Part of a small language model's weights: 15.7M parameters, tied embeddings.
MLP neurons of a small language model. Each row is named by its layer, matrix (gate and up: input weights) and neuron, and shows model dimensions 32-287. Each number is 128 + 32 x the weight over its row's rms, rounded and kept within 0 to 255. Numbers have three digits each. A neuron's up and down rows have the sign that makes its largest values positive.
Before each neuron's rows, "fires in" lists the words (lower case) most often at its 100 highest values on Wikipedia text that the model never trained on.

fires in: "of", "over", "open", "inside", "vertex"
L2.gate1018:127123132114097134104138107097128095096104142135128170128136072136110027182143105131134151205060130164078141134098154102133070140152118121126055097143092202131119116088091104162141117085119077118164168125085112116122065149140166140079140133096089115142150101128162147145094036128184107118200174167187110116116193134139133081106115099123145109148128130115124113126114129145138139116124147129064105133174067141184152161108138134118137201100144082128153174128131168091135128166121139155153129131117124123091113112135081153119097099154122123166139159137124177128123161081156100115101108123097149128150122110173156089113140185172080179169123163135131179161151156214124152114134154163185115185127140178183137113144126148133114135092166134048189196137169166136101119130202110
L2.up1018:074132125155117131072104046119142111107131077121175154125104176162156147172154083163121121118143125110135091189173189178130116129088155142146071145143124080154140149143160181132094175192134175100142120093159080189130086128136096094187154164140112138086143180166100126130152122131116108113122113131173115095079182095156139122150188112130173116114187087127126188139105104138112175134155194134154182099144129173133133162123101135132111116155122134135142157129150140110092170079096114137162125180137106168141116142118123178130108146134049139062151137189102073134100141138110156102215206174147071137172096051111167198103158096120130140123116101144163137065121175163088114127118143134128134109103088165069132147144143171133159115211089197165105100150151086149147090109098175

fires in: "to", "1991", "1990", "1897", "1998"
L2.gate1215:166103181130134137185099121156072130123143199151112128125158103173056149144165151148122185158129111152179103179148145128103137164062135138133115086154154153080190138060129171145105119185129093126113167137134147060170106082151096109161080105092170160137134150149153110125115170132114117089149130161162118146100061069066110084121102065106098099113096093146055106127092127119179076120132169134129116122107107121130094121154140169185176136128143132126130130140083117152131098148204063126117163123170119090149089119147084139113151146106112029127147106106137128147143112181190134092156170113135098124117095148051117116092104136067134151142102111179133118094096188130171083078117149124135071133179089167106132123121143073152200138143100086146102185149115172155150106118145066
L2.up1215:155078126123154115154175177089136117088139134153174192097142143224041159123134119111099146113095106119119141119158141155114151107055175158133141112139122119163161091104143151094151105136167122213153151149122071161135148119114127103195133193130116177166110101157113105118076144102135180125160094125137088160130110083098102121065125110130089079163072127116097090204106177164166127110167154128118148136102107163122133131124064103125166115150172114139161132139103136124182150109184125081109115065130111112118110103147102133167132156161111099083117122107121138151093122125117114132113184095080089101175196088027164115116127139117094101101151158196080124173078131148165139164149120084135126079175098106126097091132144171114148095148092128152068137110087119118127101169156143

fires in: "s", "her", "served", "married"
L2.gate854:135180175149096092139181100172111123157092156130148141116084117126104041164112130117189126090098058106168118116124100121172074162133114116132171146142154192161081167138191116143091156132136125118127076145142139113125144146065074110106117162142079093135131103182142122116095111178141078132111127168127207144085182130140138166144131134182114174140164058167162123167123184131123118181108115135099204062109114157068153119072165132142145161154155169142165148137143062144151118112176162144174128182135119123154172125095134166124123111110135129112118097156086131193210067123116094142116149092131086131120145198092100096163129135134172141058152114154143113124112111153143088102104140086134167191129152054139125141209130132154135161116091069132111124155093119142129096098141051
L2.up854:125144137134123110175189180137136119117134174111116155117155103117084109130098137095160093076135140065149092150153159140187134109156147114156157171134120165116125144182211129172109146129089084120076126110099163145064130118105110163084119145104051150121147104098103092112114153172153035156121087135110159151208107124111151188129081130108114130136123116130143104183161133163141115129093173095159130066165108162153089197131078129130106137096095140059110138146155080124138197107150156133142158080195099146105203125134078143130124116172116197137057118177126111174165150161167150134106182054080144135091104107122100141159157129176157198096124131190109158156043109100134124136063142125118167121100146092115124123117152112183072143193141077159098121185094096115089140093107153

fires in: "early", "original", "southern", "first", "published"
L2.gate949:101114103135123139152122131133141079067109144073116173149070076062159127194141133181121157120151146113104128157148135103097134112119131157128145108159144148117111132113166112051187149142081123104134152153102166119127069123135091141165097138075107158135143105177155149103148142147085147054086101120096184107101123171168166140142112065160172113112116107124134130118117071089079135140219105154126092118105157194112123128122140141147125103095157096110149140101088156158127133080121103131128123153089135101122151101111146088148119169179106179093141137175180103184105140109068132104142104127141087089161122114152170228115086144145129139086107107178122176153106161113159089221148099156147149121104112121119114176163135203169052160133141191078064080183157153087139202137185121
L2.up949:191113098110179147154158088126154125133113197104068163186118137122154140180107150067194155144157077139151222112167163140108072111084130098152102137148126118106132174137161236093169125143103128177154145037138159151158162133151131125132126091105147124147167152131124047125146127154062085107160135120123122146129101091164143119147153159050152135117164093151135142199073139091137095128102100062107102142162129135119116103104166116096193140139166143152118201145156128148171134080191068122176095159124117145112169140117141171135158147179068140125196175093118103060135084118131122113086159145073110136132145098124135138087144127085131102101108112132138166125121101128176151164086131098102121135146076127126155104177149160189095158129120101079129153146191110195147160099198112

fires in: "such", "however", "example", "complete", "recent", "resulting"
L2.gate327:174153042118112112170178107125103105123096106114128165121156123100121146173134152086127159175131154110093126144146119187119060136150124151096169166093129145145179148091160140147136027114082126124178156131097124086139136147142096173124142199138105179191202118099113129086125124116196085160119152135187106132089157101144093104162139124158164133111168136128110127160144123082120150098172075123154082192100156092197064162111096084147227164195125164164094116135131167151061119151096157132128187167087094120126085201061087126107163062146097163115072108127160111108132179097130155118101120142089107158149137161145167108121098088112135107103151118130136118129105100121158116121184135133128103107120077178127165094123134126109154102139095110095119086149089084107145188164098166
L2.up327:139097164112119088143074138116126138162150123164089130099137089148108134154138096098133126054110111131122146090140138103100126174169055069099121155161149069204215095135165166103117171162107132163095057072087095166175126114185113141119077144140119105158121083102180106152093181140093126153151066173085169086128078109100085129109113154081094127095117167116143183134134090135086087124096117124118092193126115177122135093120122138068137124131147168141202161099150081082124110115169057142136104121093114097087152167135084128171137183103119097180172155163122182087118123133127176128168089151098130108126102103118162102157108128104103097172133164203079144187176156111149135136118147128162152120099107119151166082125125095157083138098071134084116134096110084123153124138154044

fires in: "as", "episode", "series", "character", "anime", "stars"
L2.gate791:140181180086157123114117162108063204066105115107189145145155179126129136115175112083100157094123203079115169170132130119090152126193131160121174124073189134114142135182078132157084101126086041118104119098134114160112141097142182158122160123080198154163105165167104139080086129100106152137092174122100108108069148173142143164129130149159130169157132168120156100080101158199097085147098108135156105151156153085098133126080091107141073111099107116145130154137130115102114096133128122119060152114140138143138169121154139101115118130165093128138081074156147084145163144166135086173130152097131113143108123089147188153132113114072138078102078179135105128088124118130086118105108142192107082121121098124147076091140060114120116064121122183124196105121094095109093131141136123
L2.up791:134112148132121108104160138113144151134143114117118128043096166124141129099098159042128080146103183092155178093174203064151203129153141150121126137108147176190112141188137101192184152053159083086144121111108160179190135117100135082130159183085110166064146099104124127092147123079110097098079123166170153086144132142134118159120111129143143101128223099138065140127156151108152119171124091118123086092111091118114183112129129165129158158078173132158151133146117173120137128141081203129144170132091157132145085142147164116177120142157083182099138095142114129139148156070133139155129108114092152083063113136142112097163170142142110111069110141106123078206178153070154132109142088203142162078164134143113073124147119063160148121073133128099154097142141171114055094121135091

fires in: "his", "s"
L2.gate565:140074122081123114126139122142073120122216143153161182110158139118144129104099121086137148142169093144083108107147126134121111072131186116154128145088152166106110129097141113108135127171086120138104128119140120147144137177161109106113138136149098128143080087142096053140107122150152148137121171145068147160117151067135143153088147162126187137106166088123108137177168149131105110093134197086152123145072140101168120109121126112193121116194086185140142148166119130140102086179142065126165113157153126111091084078098187089105077185172200155119138150115119153135113157092139150019103155114146160148118057128108120144190091161153116106167118122141063158117090091112122165075138131100113100125095200139129105154175112113115070149128076173106065222118170141142091049121104053
L2.up565:175179103111078112084110117129158137162187141110116117071132159115079166128130122149174126149120162109091073122160145139105140188106122095107112074137085132148143121125132107081105145125138134099182175143126158138209143117093076111172147133150185120189144134117146073130116165145171128176142118117132098114127106170144139106141123170115114223192179103146122138179138087118136148076084143142136111079116167136079082073096118164136068072121149204150113156130152144074080157113163122112163096126199180187190082162136116079145086113112143136099120098105133102148078061106147113121145112145120100117119106145190144125206128066111152133160155128130132188136109097121067131189071168149151168101115158157202089129117155135180109136140161185120137147085101078126131202140167119

fires in: "million", "chart", "worked", "charts", "career", "works"
L2.gate1250:116150110176147160127025121074177169092068151160121108140109111091162118135129118111116087197169141157083113178079113197142158169098077103176109115120126132123122171113139196114155155077162163069115107205147120117126098132144204155136166122101104140118109099182157156150162143155164094145131079174106165115129125100124113145128139158181105160158120102125116152133166078144165152136105029119170141096092168107096169168165113124189142112114089082160101193150153124100101146139154152197124120126159094229073163168145069108081123099132128144070105230128142128111052168130118129136136127123116141112136150139069197134125173081115186148054103134131151132110171106170135076073127143164146131113129125126111089123128071169182113172121135126148104121141136137117127166097138158
L2.up1250:114113111168231127159132098123164134108098168135154053182081093090144133122097102143172104175140095163118136111114069174114056156089109084149159109088110066166118155170071150126131187154139100138117124185130099094102110185158129128156144099162094120119118086135167152117127069149103131152172160171142135103161118121102110107071162157200120212153141119185160142122137073138082109150121120129108134123153119196202096181116119119110202163158129102145094142138132150165137156196167103116163120119156146170122182135171174068097142119157145124090106129083138093141162165127125134121134122104117176129124177171145115122118114090139180132122144184120161107109150063095131132128170093094131145116106078097203096125174117102132127139079124076129132099118168118147113164133082097